config = dict(
    n_kv_head=1,
    head_dim=128,
    activation='swiglu',
    rope_fraction=1.0,
    qk_norm=False,
    attn_scale=0.0884,
    init_std_o=0.0312,
    init_std_up=0.0312,
    grad_clip=1.0,
    warmup_steps=379,
    train_tokens=516000000,
    dataset='wikipedia_en',
)
MLP neurons of a small language model. Each row is named by its layer, matrix (gate and up: input weights) and neuron, and shows model dimensions 16-207. Each number is 128 + 32 x the weight over its row's rms, rounded and kept within 0 to 255. Numbers have three digits each. A neuron's up and down rows have the sign that makes its largest values positive.
Before each neuron's rows, "fires after" lists the tokens most often just before its 100 highest values on Wikipedia text that the model never trained on.

fires after: " ", "–"
L13.gate53:140136154125130135073122118154171154182179192119148118084092147127124139074147106113151110192188078167204164150092110118138095162076121123083122155161154081174191113139077116146120141202127107133154158097094124169087083130150101164101143139080128130138115107106090187125200096174077092174119112141131186152138158128131183067144134174147165122168142091136122143141123161158164147140126155151136100146127115175094174152124200134111156107160120124101119153079127111109083132153123149116088105160153114157127120109167129123121155140133126118109188144146146081166127196124108123139
L13.up53:125166105093130124113138131088088190154114178118074144097081148115081116114093133092139153127119098126139172082119130142116129127141176158124113073139117132151191098096092112128152131175155128138170099172156130138161129166165065130127114107128166214106093077107109165088117107113043129093097110156180119183155155140119124104088161140165177136135168183100139145179164102134178128159151108090106150123156053035083109084134110163120134133181092152106094138084082171153099130133099198087113126184137148133143142082169101125093154130093115153132092109106084159153159124128165107093

fires after: "9", "7", "8", "0", "y"
L9.gate917:184090146099147047176146190123139174098139104112116102115191129121142156085170164178155132118159127169144161137131124109083107045115088105073131094113148146106141097142051077082168132159139102140192156144124104078136123139080116116186146164112105146113106110135143113207097084110171118159185152091185177087098102109162108168133111132149142124144087153171147080136131159118155167138116106145165128139116148115132184115132118146104167093144100111107188100108104165146086105091116122151144163158160135102162086162180112113084118148101109116120126125117154129199130166167125092148
L9.up917:093117157132084135145149139097109116097132161150103128128097080102161200116080146139124131123152109080127124107175056127164090163163106109178126155131165149141165111117124127126114125142108119127086120113055120101165117072161100103154187118125031087148140155171161151150138090108155153099150070106127142105114078088141179073128097087089093147096154144134140191080159121129153068169118161160159157137105158113185132110115061182162069067121101112095155106137096110130124108140136107119132130107125188159067110091128063175109134206092142085085105175102141151189099097138160125097

fires after: " v", " n", "v", " R", " sp", "ab"
L4.gate62:137126186138149137087128111121158128107147081112150158124149172129099115132210128125119117117094150108118145108086158140105132097133125133146139088100083167107124160127129127171123152093116140181163093170168083101125107135064128154153134108136134062114138130167069153102086093164089119091147130083166107122141150143136138165124110128170129169095147113110097166109111112149108148131154130121054145142162105191067126073167156132121136124118102100101108105130083086103104167183190150195158141216154106136085108064137077085124145105151132136161091116146106067064118092166129137092
L4.up62:126128166108147143176197186139113086125136143114102127154169165082115134129187151178194170122133174104090171116137153130196125081108187144133047090150087118125139089156153172108138141125154204142104148154117072185125099124110156080178121080108144124162093169198126088151150080167122110120229088129135084139182106209109098089121150181139117144113134135058095111103136158109093128169129120103126128143094108186171136164137129136165177163140134138083140132082097086077134165063124165107157143087095149087164099118146175127114207119090150180149138119104096126151166144059142155105

fires after: "–", "0", "9", " J", "-", " E"
L9.gate403:121125103100156104201122114183134131131092111133116107121144171094099123124128136119174139070074130162105144116077130157095126095164114115119132092176075126161174096176182158087158143125140084118113133107058097164130100138078130147140149132078130079104092111087127152149151155074161113170192186113125191144144110146128119109133138193101110153106111112147085085114058105146131137095181070180041077161127161102103173085121130078122149097169126068166123103094101150102095119120165154140127114138102100109080099157123145116084129157086172144116129130138111142193079140122103123179
L9.up403:078131094114086159204099100108155112087060105187164156086106132146058100121137116157104140154164143127145127169077122116161151154100145086119130127182142116104179204117164125147124128099147117115096146149095117106132127102108088153128143094098105092114138087111139113166151096105126161115132091109115130156078102101116149081040095177083095104227133163106163140153130122093192104113135170118170113141166129162218149139146187093143175190122118125122172063070150127149092134131121126140177132111074156151106106135093116136116065113074146080053142105141068146103097097105147117116

fires after: " (", " the", " an", "am", "A", "b"
L5.gate796:078158150138116160073149141082085158169154112108145116148139119161098165070127040180100120112070106185086096212092115098121158108097098131094093096116092124132149123176121094145159132144135144146167212118139165102125128147081087114087150113118124118086130096124092115146140112137164125114189191123130175069148182106154139164149111142112231111115130129113151108083070185121182173112149151116134106140102095144113119129119119104055075119092090136128148089115103152106123065118126114157124096122141202165116146114158098074133145137118155169148145201151146137180110142176142151137
L5.up796:081132130117101159075157129139088121171143074210151143140161067059071168126117096159068124124145142127140120156162147120153124120162183093124149125092161121161125168146105079156135026158089190158156178173134133132088115150132101033079135138160083147097137135116130097117125103097174135128161167125096133115146116122110112134123124168115169087080159132137105117097138100142172105150119181134132054148056123156124111093066079087128069184115115119130113130128154139131124087161070119133078065156117142173101166068136097141097128127142134115143122183159184175187088161124112165132

fires after: " w", " p", " g", " go", " k", "p"
L4.gate1171:158120133107189096091159122141110194145118188063137084172123123162106140187117081136136178069089164081157122147102107108128151065155122145099099126092039156136102149137165150106099171150082114119137100135157088065101111152151147144087129134114133070111099103144100118101123137135092137167085115133125079099146191187100059159098117068149145154139084150173152093152194124127080162072168134160092129093148130124117117126183144145141126143116158092158146102130083145125127092132141164182097146069090119167079177149103152072139105078158162173155104194122097050159139147158128125165
L4.up1171:157134117103123091125122109184143120114074116106156129184166142181053156094212167076109098121165175141196104080110146204167181083108167176119149209141151163150164136105105125123140108128106132168127061122128146165128110153102103089206153134140101089117099088095094149189103170139159146117091172149125089224136109150083142114092127118151101183090087152134132142085151182116061143134126112119140122167095130122127098104145108121155170125108135151148104126142106191117047101125075124186140134074075146103141136128136153144118095142113167116111116101128105113082103099102110106115

fires after: " ", " Al", "–", " At"
L13.gate838:174130138088129135133112124161153135158110132136181133127101118132139147087134146163175178115092105148098122124154141075109171105050094148117117160124120132144106068131101118102058172041137159128100134117127121161094111170047150161070111091119125084078097121064151180137144095147112086175090144112116154142127142132107150140109167173117167114150132216167102183194119130072132138122117096161078151162120117120108078107154119103087156118111165090118134106130121119186093075109129122132185159128117103145119128103116092129139143143146159154159149164128149110083075209128137067087
L13.up838:133097158094195121116142070141117078183133106203131155109136173160155141074126090148135160095090078101131135080150162116112199146127156140157175143131100102196175093159102088131095130182124112124161135167103145134110163155067099150094139114109092129068121107051147109178152140121080157178102127131134111095161157116146168169133148120181095134130187149118122135194050105119164085194159120079194115117132163069155121145113096128150104084141148123156206153113093066074150133060143155114120157177087130109098128121117105154090125129176065090156149132095120141126133147147099141106

fires after: "f", "c", " f", " F", "l"
L4.gate105:212115149147128027071138169090110123110117113122088123203098162085188130158110075120121099143055108114136092177106134139132124109139088155098091130128118144093150089125093157169119147143121129108150123149124161155107133112081105107122116126139118088156062156090136061060133131114151112185157104108197089161120147175159088075129129104153108165147116078069123174143153099070069089091152109196171147109162180087136136143105129096136131141066173078128163114017185128083129177148168187133129123166083103116105135197155156122124113128116106150155131159143152108142125073105145119075
L4.up105:134133093079167170078117138118095135108144129112177133098125063130128152182148131131130099097113131153097159134101177167138146188189121137137132158108134146136110048139173119139119093097125122125107057143120121117092102138060105129121120179161099155108124095167168093146126110121142131151144192129138108114134145139120119157085147121107118149149103134108160192161151145110188096143158114148135119063128092091164037156086152178149095138210183145166085127060077115133122126158139121143118124115134123154149160130101108171154083097074150177112140082167109143162107119124118088184

fires after: "re", "od", " sm", " there", "icip"
L5.gate269:156153133126136174173069158162176113126137138096163118142113129139151072133138139109157086182083099087159173168118144086085099114127117095109115097151090111145110073121089119118115170164089112098227183133110111138145125084092153122180116099107181104083090089155132130140149175132193114089106126098160133150104148154160094221115189094079108113165116175169082127107115127097145153118152126131107141128163109099112084149157183142096118147125089122092099163165160082167064131208105130088110119113092155107166100155154121151177098075115138165111126168091105157127150139183165094131
L5.up269:113089185142119122183111135112120152176125085114151110122085172096162110151126155181108151081109157067125127155107149112098117134087111189145127129116095148100111130107157169173057105148147189175107170102167055200115168111163198134150127157080188117116075139201127128119104176144122146180189146159173152171100152125102126164163174150128135155155107152113074114130076100139136153152175099139102142118129132130138120083142142116075113152121125107166100142140124110162110106115106093124150108146142148108092141046103149150087145129136084079123103107035116099163192118084158148151

fires after: "az", "at", "ri", "al", "em", "st"
L4.gate265:172049169063150074161154079102181139170159139112165186130100167158135089146140152173149093151119163157118078108105082081118149153142098108108143056113155098156115115121113126116148111128137161143157191138120129106121113186169129117166168162110141127087130136094128125081150147195115120120107179105114122111120130110159087119100104102126131068142119189174122129124095093123148128112116041140112194096181094121164166185142160126095068118168186119129063144090097158068053153141127081158144166152094103146098126128135123112104155159210101153090136131164143120137173097167126178189
L4.up265:173132121086134120100144157110173162068147172163110092087097155182102109111141152139114128130129172129144103134084093146096145231137117150164113122137119150128128135157096117089141113088164109089132152119094114034104170070128127157153137119133133150114179121131128131123118166187107130114110147084122140096119111078121123110125125168140132066048163140185171158076104080139161171139122103202076188060099068105156146132209090131128099088155152108150177141092090149121111143166166119137153168190134141166126145094136107125131125176172103113084134101161143182138186177130171106148

fires after: "b", " b", "r", " l", "l", " B"
L4.gate176:141166182110074061151159148124157158153126101114155136106116150100114091114148084079093051151087099146129175118142105166121115124081133140048144174068129081112134092115123137134136158105168142110157117053081139138114230110132151114121088128128125113114112164132106151140160122121119104097167128130151137080135132118126168128183136076100117115173119149131101127116142169160154117159190115107079146079118137118053121132138061069117097187107127178114166097130138123162109116148051159177132097140124142088137161194086128142096149100176125168161147133104125092123193145117150106079
L4.up176:116139106090144128159117125107102122139162106124172182115082109165159120131158117143187131169121066208129190112127096074116091115134139167120154115089134095081108133113065159140104124104088124179150132160153074148170117084112156079142086169141089158084108190130142108123152192116074151108186080065102149170155164141136108118105204142073121102107183142197111155173223114117148084102120134169136185148138141143127137121192159133150125134112127127065092157099111177191103199146167144109185114092119140118076069112123140193186171116098170116123096141122099127137170123083132145113

fires after: " one", " there", "re", " am", "ne", " many"
L5.gate94:207169180097132143146082203129099155158092104132095142154155147121177118096152172138112098134109102115169134127128159092173092139126131121162146097155063067123144075115111205123145189137138157053189171130151122221120119111056151142090113146122178139129100138115099140145149220086125095161140076122113144124057154220184116148189159168113152121122063127145106070133125161149140054110134088132109134173155117162041149156141153125075151100091129143161166142126170152112070116130151135139106138107124129075187098137157139116116165135121160111139136177101131131194220151148123116133
L5.up94:115102205152103145122118173135120128171082188155089094114066087101164083129139165131135166169078124105120159145075108071089122126127140117123130080107098113158053093092114081104130104123134103144139160143107088106169140090136086086117140156123189123112128147143130090135094139056153160190142139126077154094098173115118133129112104121114139161155172144087159156125117139115113146130142142180041167103116130080104173129099113023114085075188093192090112160140071119126155185158164106104103085171192143155117047102120114147087132111154068116115192135121154105077170153094152192092

fires after: " one", " am", " m", " Am", " g", "ak"
L5.gate1199:091093141153164143152111192173181149160176118082183146176173117139127162062147172117121149125094152119105141132143126093117160133170122162130144088139167137171086066143088148132110101130136120120171124137165085162138162123063132131143155160158161102090099132119145130170121167126133149115098171138087173128076155152123166173158111088155178102162122102064151118120131168159114129207127095148143170179154141116148159157125120109099068096126144106206177124077107097161115156159122135181155177134104112065098161122126123104061093079093052157130111129122099041128156140136144165119
L5.up1199:088146150167171159103112159199127133122149111139151104144142092108180112134047176120146164166136151091118155116107064047114131128133146149141128110145161092128091139145162159140150049140197131132183157146106089155153137116140126147175090120124129136133123136057131110073128182076151108145093103173053194113094098149127080169147101097120161162101116119118109135097172156145138206120153143137132122155088188185117165143088119091123102092089128110204150112143127146167076180134120147172066177092113090148084115205119108147105121103127040093110116140131161216169155104177129140135

fires after: " (", "I", "S", "R", "D", ":"
L13.gate106:124098138171108118153129121136127149126089167116152118164163113086137152158134071140183083134097136172157072107130120121126140138109097150166110065083122147144106117131119082104157153175134134042096097109141124131130139124086116154095092125113155151143104094148147158118105131175127094140055121145156128117073171162132132183123166104207139167132169161125112123144147117088167130149159127141230095088176094053136180135099142095145120161194137072223120155154163177139159178192110122044119145120086123125150134145163095108119157094160105105134130188110155092185129133167145145094
L13.up106:129086104152091133184080122179140168132089094121118148169141129131129063120119078129093143216145171168077154144097100174112119143103064159088151115112089166114188144138112137077180088138143094150095151093120088162075176119113120096140088080128103106140131134095136094143139092094196154156156152128113132083153124144131133146182090124171087132124109132101057180116133144134116071136147180153163155134063137153096108114180154109105098134131183154167054163167191142072108085081155105087128159122107063138135089101142104119168127104139151136084178147177125149132098160142132131082

fires after: " and", " but", "ell"
L5.gate293:160114143122136076119145179116115146128123172148129123191129168105128074130172050124163110155125119068126145147109153118125133102118078110103123190130142198145108075160117104045102126122137178091135137115115127141149096092142156142126147117130094079165068118152153143117199099141088130195108113111167139186138073096177181186157082102112162148117118168142088139153111109133087166149153096208120141090147119130127130019119166148091157141113077096162176125128160112162132197193084173162166156123130118069114120159099128094107147147092202152142177109098134053119144119148147113103
L5.up293:155172150132167094112139081136146047141176068130103091180097138160121157153137072131171130120107128141088082116091107173114143107099123118093141126167114141089066185181117088112123168155058085138125086095160165099069058123103136152133124214130132089128094143119135092150176082158126120065081119077108109126118155146149122171122149117131145136132149143166094183132083144069101098139103139146087142081102153170083158077144103110153132147064119116199086098096102124133081148139097105072085172119099144108160111083092165073093158087141194104125117152115153155155137123158119147104

fires after: " and", " as", " but", " ac", " or"
L5.gate239:157111127148106104162119150062106133064106109102159142137112135130149161129153100102158121134108116103087105142100063144088171138124112137137131190141137152135135055185091101081097143177138077119108140090033138103139065097165096126098159139132072133108100117117149134146145088152105116181135122162149147123063116125216126127199077086096153133123063144144119159182116157098117128166145123145095111071144128123096125082153130120057102089118095164139150108093171154111126150141109177136106066101125221111118069160124059112125165157083114123174138129183154134123089088153115136088
L5.up239:099081107108138107094116130132129040107110107096181153151116111116218139110107114129126101085131105155132192159115111146137088080138096095106128127128199137182088154107133140141148131152163149167125152122136125102141155107128088112102093098131145086101096122137146151126140150113094134145116087163132128104118140167122104108146132127128136126089116120158151171155108161124127130118127126148135179091044133174115158115175120165159142078159151132170130141094089116134136137060114094135094151123195141154152106145150126133201091133115178085153149090077118144160203195153104124083

fires after: " L", " l", "ubl", "ajor", "oh"
L5.gate562:181106140164185158139148155152172172106127103155161173135096158153160104177120090157182116189147150137151087117191143119049150076152086079161167187177160115137129060106107108090137116119099127132143133154117114119118144141131114095147089166156121140074163084109057090142082104118152112131109161155173147096110116173105112158076106160150145083091087117082133113097089087097153095103129175126078116123147140069171152149104161133109168089106167186138142085157172110141128158180120112147115103177148187101135137169165146103110165071155142175033125134205138146148101172130116120153
L5.up562:112116162065150127180108084110148094155172103174148199095136114070111100105128134118128081130167095092150171142145146070106146097131208108162133109144120185136143168135154141143115137078140166109082073132140181153136112171115089090133136150174128127179174141092112100105140139118214163103145199150161117098140157109167135102118102068139137101099135103187057151095122141112138095159125145142100171142101195114204146124185144133118120187137117128118137148158123135177122191107116132178108127134101106092148111216129189126071150143171145177100083074095152150104138102185141130156

fires after: "i", "in", "at", "h", "ens", "al"
L5.gate580:124101132153162150081106153128133101157168178142077125147156222111051088136112156110130110088110140114058181170120095145108140076075088138198071099142094130129167105193089063160152155167132123128142102138166110104165096149126117176162147165055126071089164109111136151103129080139115145125157077099170099161132134108155169123165106065145161138132097124158150100124093110115086149126133133181118185123101132105107147160134108111142107125169107121079053173092115121110125131133179142092072158144079112134149061169113115122152140119143200146163144140096143138096101133155138057144
L5.up580:112103186087140123187105156167138211152126131055122115135122099116165153132100133139083107103141189151142142116150064152131090180140125121101124116124091128118124146094059125140141100082130099078161082117079057189126078139159141142125114116125097135161130140142115181119168133164162159090094170098141127156142102165140156190146075201101111120127153180141110132161098153153115089100114132091085146151121161140086177162073153118151164142084111136114044149109080076122096147128099101141068114126146135114063091120156147115117146065099173157151156075153139112188070117089128078215

fires after: " (", "7", "I"
L13.gate828:113143102177165048156105116134146133098084097111056135136150135105086108183111083140194160131093088151183146136108073133073166166170111200135121094089114170109152067086066062117130193137121124127232134122167137125112133132095114169093111099093040109159142070075097102128162116135109102135104229123141077089112189164131132112199111145147142153110147135159126122165120115131121131132142102166169144127078166089138152147171150083122138157163142101113118137179154161065141145110165151133130109122123123138138109112163111083123141061152079135088137189137091157116121170074187116123
L13.up828:144157106095099104131173122160108167143120165148138134156161109160113102130150130068109114126126121176121071150166172150163157142057122117090080116105104176131160114106147103121167119119128115040145121127171114105127173132187118150074097152083120144153142093067106174160142138161147144160119137105112083125159129155116109152193146077134117087165192135213101134099135142106098147146151124132186186165158126075068153160188162120145089161196090153119086190144153142133192068153129165071181076173146123152123147141146161115096154179152104148121214183131122121139109187143126119101

fires after: "u", " gr", "b", " stud", " Gr", " b"
L4.gate906:104106183163159098133077153122109143057081141141099129138098101112157127113093141121142109169096075211137149182095107120135134109134118120093135069157114144099134102187075143150168102158090146137105176115140178136097124101134207116077109140057146068107112091133134149081197155083167129183076128155144113104115136121110099133143162096132100161142122155135158130122087132091190079139161075105129098145143148086118119121109098120133093087103150063140116069047131063146118141103169121177171098114104118114085145140161124171119187114183132143111146109184187138116213107104123161080
L4.up906:095169104131087125104107125109124160091147132159132141173081175107159133154113179173048121162115118102070112120158111139158150107140089157093139096084099168109189092146168155194149142176111153124045117128119131136124099124053113115165084115137127079130089156076111143124097145101098090167135057102122091119146098083161106135103166132115095126117194075184105110095170168058140127101118128132102121141145111108188155114134106117149134125097127168089131144153117198139079146079128100152158128073137152128099057078115111156135089100122181120181132127112179170115133100100124111097

fires after: " ", " |", "out", " ("
L9.gate1233:141123142131111116160163106130138139143125151083123113096136168134132137162174109136148127162135109121143143155073136160116137173123080135106099154124132144131125119164153134211117124168138155184140135157077075111097161095084124116103130115070166138198126131130132114123177138102108093093146166087129145173090091079160144102105154139208064141149157139102123099143162154140161119126066092167099102153137136149136101123150083151141132137120092169196092063169173140120088128150081166189067133160161071141133170123136082131177041098134232156189129205127124080108127182132145122114
L9.up1233:147125106116163095167221088161107109149193142145148165126123121143062181137127174110043116085144102127082126153127139112149144097114168138095158155138164136135133175075124151139099119126198141122078049147172117112196121099157164144151137113189081126145156127138104175158074125084124112142155135105155099168155170175127162131129152137097070064099142142097117146156112163144150192105164147098110191107130141151139099131190096121111133149159171145136099103118098152100201133132122119124178138204106125131166147074120105070104132173107097150098129131060142175105119116129148069128

fires after: "il", "qu", "f", " f", " F", " M"
L4.gate90:190159117115094109140185116149113148046131151114127096152118161065126156090101083094129115159149098125128156134096118124089118145152117159089088088150124123078131147112079173163090131151145123107102146127155125167089074148098111173087098104097156107100044144135114117059149121176073094158163106103121200112151201127164190132120072120132146143152083159092133124108134185178186112094169112102088097115143128118135146131137104167129173095129123101157166133133159127113106124110143185143109124103063144077101084160156134076180102132060169158117127131140138169158128107156091106149
L4.up90:179167081115150124092102138147145116158122102083108147135186113226081084076100112084148138092108167156113123173128102122128110162100110132135098135148153104123099130118112154177143101142179100072154085078122118047095089147155160093086117177153167145191138109132122107124126174145007124160169159145116103124136098149202131193155159101136141119171166163098134081143111103129101073112096108167110189070123150122200122139131178148120177090154107096131104136093155150146163111126148137112158106158097163146164133096112158089058130108112137096141119199161133119170160157127191119144

fires after: "1", "9", "0", " s", "."
L4.gate783:080076103165122127137177137125163165127100129103145119147091136121070133200129112169108084175091150145173164088128097135121071122175071130125075080146130164094107165097127094152146148138130094126109146155121105085177128104119140103119137094134132163086164138127087127099082168173113106160094162119079155193114103150151160136116102071096153095101100161133168177096128132167138167094109140089096014101145111110063130103149165145127065176101077119111120150129144116110112097115168086126096168121142089145116102158123088114160116173151074109103098145196080097114111085154169099185
L4.up783:106116138149110145173103169116140109129132138110154166184116136092097108126114141132162146161154128136128054085224235081149103166169115156148125162178161091150203139142106097131094126130124111173091129104228138139148155129133141103179145151125119188111133096178086108151134207177126145080107106195174093147117125098204103090122163131129155072162084106141136122142144101126197090100105107119132102185136093147075130125127094079136139124079095100123112146147106163134104034102124106143123133135130112077138037108139138118154135125133135147176117167107148165078121164166217105148

fires after: "e", " the", " in", " Pe", " on", " ("
L4.gate1232:059126181151138085156121119152138168170107106145126092138171170145070191115194137095071158106095048115093154100096179159144097061074062139163158138116120141138091175142155118130117111168155151179106118164121146108126192184095092129162154092157127117128083116111112125126138084159121128138156148086140181174144142119101106133124126094098209175152138187114106100101098153116121186078154137147092130101116088162078114216131100100157127138182100125146144186150078092135210117124134141086126111091142196147135136100100108100145080173118136125110161157120050104137093120177082111114
L4.up1232:089124125076088130157112189066082103162142151103144130150094116179152159146106137169117117135146187154155129159124139066096079169159163139138115126083105123115156129089110125079096107083115090118135176170085126071121178149119091093115141124158104148158100180092136121131079108111119150139119132135134084181145170181083160128068159223194126111115103150061176115037185101158150155088156101166082145095129086107157170157130131101115123117158162126110085168152152148051121120101145158157128082156122096140106161093105143111155112076147127151151124088118150096164164184085074109154

fires after: "0", "2", "1", "7", "6", "8"
L13.gate897:092109141174114110102093116151110170096137112083094133142104161083122147155128151136147106139118139191166125069085100095097164135141126170152080166147115169132146113101172186144146117173114067126183154161141098094141121088124140151168031147052188131146159157174088175106192146133155103123108115165154131174090103115098124131141110132143164166144140191128125092187087154149121126193145154186135075101105094095110126118110128178153161145133088089152118030111144117164081125202169179200129131091096109131119125128117090077086144153157129136141182141212151172133177114119139086149
L13.up897:140088080107136116139124122114133121171102094104122164117129093087086115164117112190103136177115089154086089102099149096112106138161146102050118159121106170078084158150063146097125133141104146074116104096155127090132109118131090098171156136094086139154107145119128133114111136170164113111067103172173110172105101128100138148128057129109128134195121181079164081114076129106178137182108139119134124125084106124049179147130096188156172149114109108135118068119099129159110081121116139188172134169071136150160135130145119115138056199141174081120152081105114172094098105102123112162

fires after: " Team", " |", "-", " en", ".", "|"
L5.gate294:127105122171177215138074094089177132062141117167121213151147175166095145124119142146100154069142102174075159156065169150096157093127131152167069116167113102167129097129123164072126158147097150143179149126167121103082138211147083224062142141170150123174153087119125110120187142154130147148168193103202091162064129192177119140133135081122140153118111143086117141085130141113102090140138174151162114083164101125113100156074172146124108100100147103097153153112125076166130164131076083152158105103143091152173138081150115130189128115122128139130140088067142092137151104193132129087
L5.up294:052033157082033165101093107126172120122144132167109114140140135153144156133126131132105162097186119130132089141097193114154135080121073124117132093072150093095124117125117064132132148100100142103145126099136179128155102129089160118152162120104163094181130141093135122153135088110095116178165177083132063114123155108086121110183093105173154096086101150140095173163134074142157120159109139134153118078184025146092119094166162137128118156117133194139127080113126087093159158182146139153126126181162111116145106103087139109158082174151132127137125140067089169142111159068135081086

fires after: "0", "9", "1", "7", " mov", "–"
L9.gate665:202159109159122091147110114163114175129113129104126121121096150113155169104129156128132155127110090153129157148169100112122112107146100134204108115185191164194136147125124162140133208122080115054110132129145081097116090091148096158164153133124111143117139130141145153165082058121063114148122119134124141112176130116160124148088105098115224111097103143149159060047185198096128129132151101101150146133124159096087154082116112108109150088161146156151172165143106111122141128130128132112068143087129150161130080099158075069079098154093126157086117069214167140116122102130128068154
L9.up665:116125085082145076139161142094171102137071191128152126116088174080114158153135142124119117147145153130122138157184113134122121128192132143103101097118110087079198144131120131113129125119106134140220119136118140111157147106128054085173141155126154090094170118137142090114084182090137157087117062150082120064181122096112084074139111132130147143097155133107097110101134143073196149144127118081166120075190110083109115063065131160119193112139105121124123151189062083104082106151152052198081159113123123103097118115108123115096132144112104128148150163122105201164108119079146139124

fires after: "c", "5", "ur", "m", "ub", "er"
L5.gate1147:144096141168166147139149152116101095088066082111104101154190101103160130086185077095163128114118127152176125092094116152105099093194123169122109127106154082123070164128121156135143120122096124134122143141144123122096101109117142108108143051100170115108112137074058139159151107111074139094169145155166099059089157206162162142174073067127189167102080161125108088141171123064112194102146156091107140164130129116096105125180107124083158170085167128070116139103112126137111092124136113120087113058118167099148123218107149109138124130107124125196120171112185131120124165090097155057
L5.up1147:194158162134166109051118151174126061136123134158164117156144179143077217146157126222060141114112128172116076120083119171117211131169116160128084106082117132175177168056155122213125129150134104126088113150134094102107114131130114136127169149137175140199103066094102120140124122097126129170115124163113104118092076102161146161096120145129128152124129104112124157118159082149092113157130127104158093141168177108140092133172135131103130099082189133135153107093116155157164156146119127183105101097160138151082133151110127170101122175141146119156118117135127106102088188107180170044

fires after: "–", "1", "0", "7", "9"
L10.gate928:152131150117156091080121134155096190139139134069180102141147158184117151076108146114182133138050121198208114107105132114111113120110105178092181098109121110145155084086152117189180167140120118121177175172171091097173157132145186135133144146160190077103070061130155116136134119140116080141140114199201091128155190041108112147180160127143148130115136144157162103107136127122101109127137082164165101172131141148064152154125158163091136111124110108141146111136162167172040135114125140098145206171146156105105116114141096125092183156153111191111089084128103114126135130171097100121
L10.up928:138109114182110118109125110124086108126155111177082165113158068178130153126161086145109095116108142178127134111133100149167110177167175089128137141167098145168137107152089112152162138102007128124171105179091151125135098107135136134151100174141103098205124083054173089128127167077144125062074134096129107158148133142114107112148164127131129115150134138159116075101096138139177081143104128083172157173103179115141123101115108133121159178112132108172087166071113102133045094170125177129127154083123130159149135132165055149134099123111153087144111101149110117135158057115115125121

fires after: " d", "at", "r", "-", "ra", "al"
L5.gate1221:134130150133169128076104069194097141156149134164197102158094115114105149107142127130112147122123178124163182120106138101159120124099150105200099128139126139172062125154064168105114148133134141132133095202166084127103121166127094166183154111132066081124122127101152113126113182143170132120143181059155126189105111170148146167144149079135143104150114070159171132079183081156118127207116078117115117104101117076150142175161162075132133121176106155077126125097159127082123153135122046160124102156164093174148112096191115080178145105207107097100162089121128119114165107105125150088
L5.up1221:189083070154125084139119136146129148096134104165127148094130057176130167155109120123091104166132153098125162082160083144134100154104114114148066064072117047134144150086089102088112150159196096126115089098097148166089134134128142110147156056094069112162116112114096131133143085141134171206141145080105126078186117183163160155114109119172089124102197137201144066163120132089155107127128158138128116075126093124158096184166143078085126100138199133107100151129136053105125121146173154108137145178141146097131099106142150117106065138153065101120203117124209142158133110096103116169

fires after: " ", " March", " May", " January", " June", " April"
L9.gate352:163088089179131109119129191158139140146137176146144088130050141182111114143134107118136181103122121160123114150077113105098167061144115156096100099118059179126133122185173087133167114161127110156060117136127160121136166139125150103099167164088172163137103150086134147096159134158064120154173120115092097193175208154093138106112129123151133085147105109190149101128116115134118164117111142083138131070120139142103086066126129194139124204146106141188132087077072139061108168116105118118107095128167114153150087141169133158129116097091193158124171131156128136088114132128138137106
L9.up352:137072001098112162135128137127167157145078148133111180161080159201164186160122147131183151149162132152142155130074086095106115051119136170133123150147115176169097135113131084130141114144101076131167093137117102142145103200131087148118157151153123136125098123198178172131106161134117142111119111075110157170140142149156144151106146198114172117102115126135155112129153151170172116137162127101081149134092102093170151142193134130094090191197178111182132135134094188179152082126141182179086147111061106078141089127124053111157092158098103136153125137154080124177203129123075104166

fires after: "–", "0", "9", " sup", " pre"
L10.gate1150:073083113111159141161104105127116143166148138177132095085146114141142116161123163099075109128181169126110192136068153145117079156137125141152190158104133128140171111138168132182133123150095133141209092073121128104069117084125088139113106137126161095097128087112151145090139132132150089185190113157170098119173111156152143139101157089148146072156068170158098108126126124145169121049117101098113147107114163089102201108139136160124135134132092092156126111124152159114094161078080179118136169128194072113122107151186136151106136184140086168123135147119115099069093156056147104117
L10.up1150:109200074149125133102142124178109157151149139098158151166107076118176102125158092116118135136184074084136178139091126133139155101163133127141181165117158170160180106104141149095088139148128118189101080087061074107155091125110127146111138129181167157148187120126153122107105134118147153123167125153165104144142176133096111116166157129122125128122117144058113156144151136069173084104184102137130083110170128136101140129164076135129116098160108156119151121136097087182082137158143122144101091088110115128148111106157150119099167098121128164135154132181139117145106126156194126141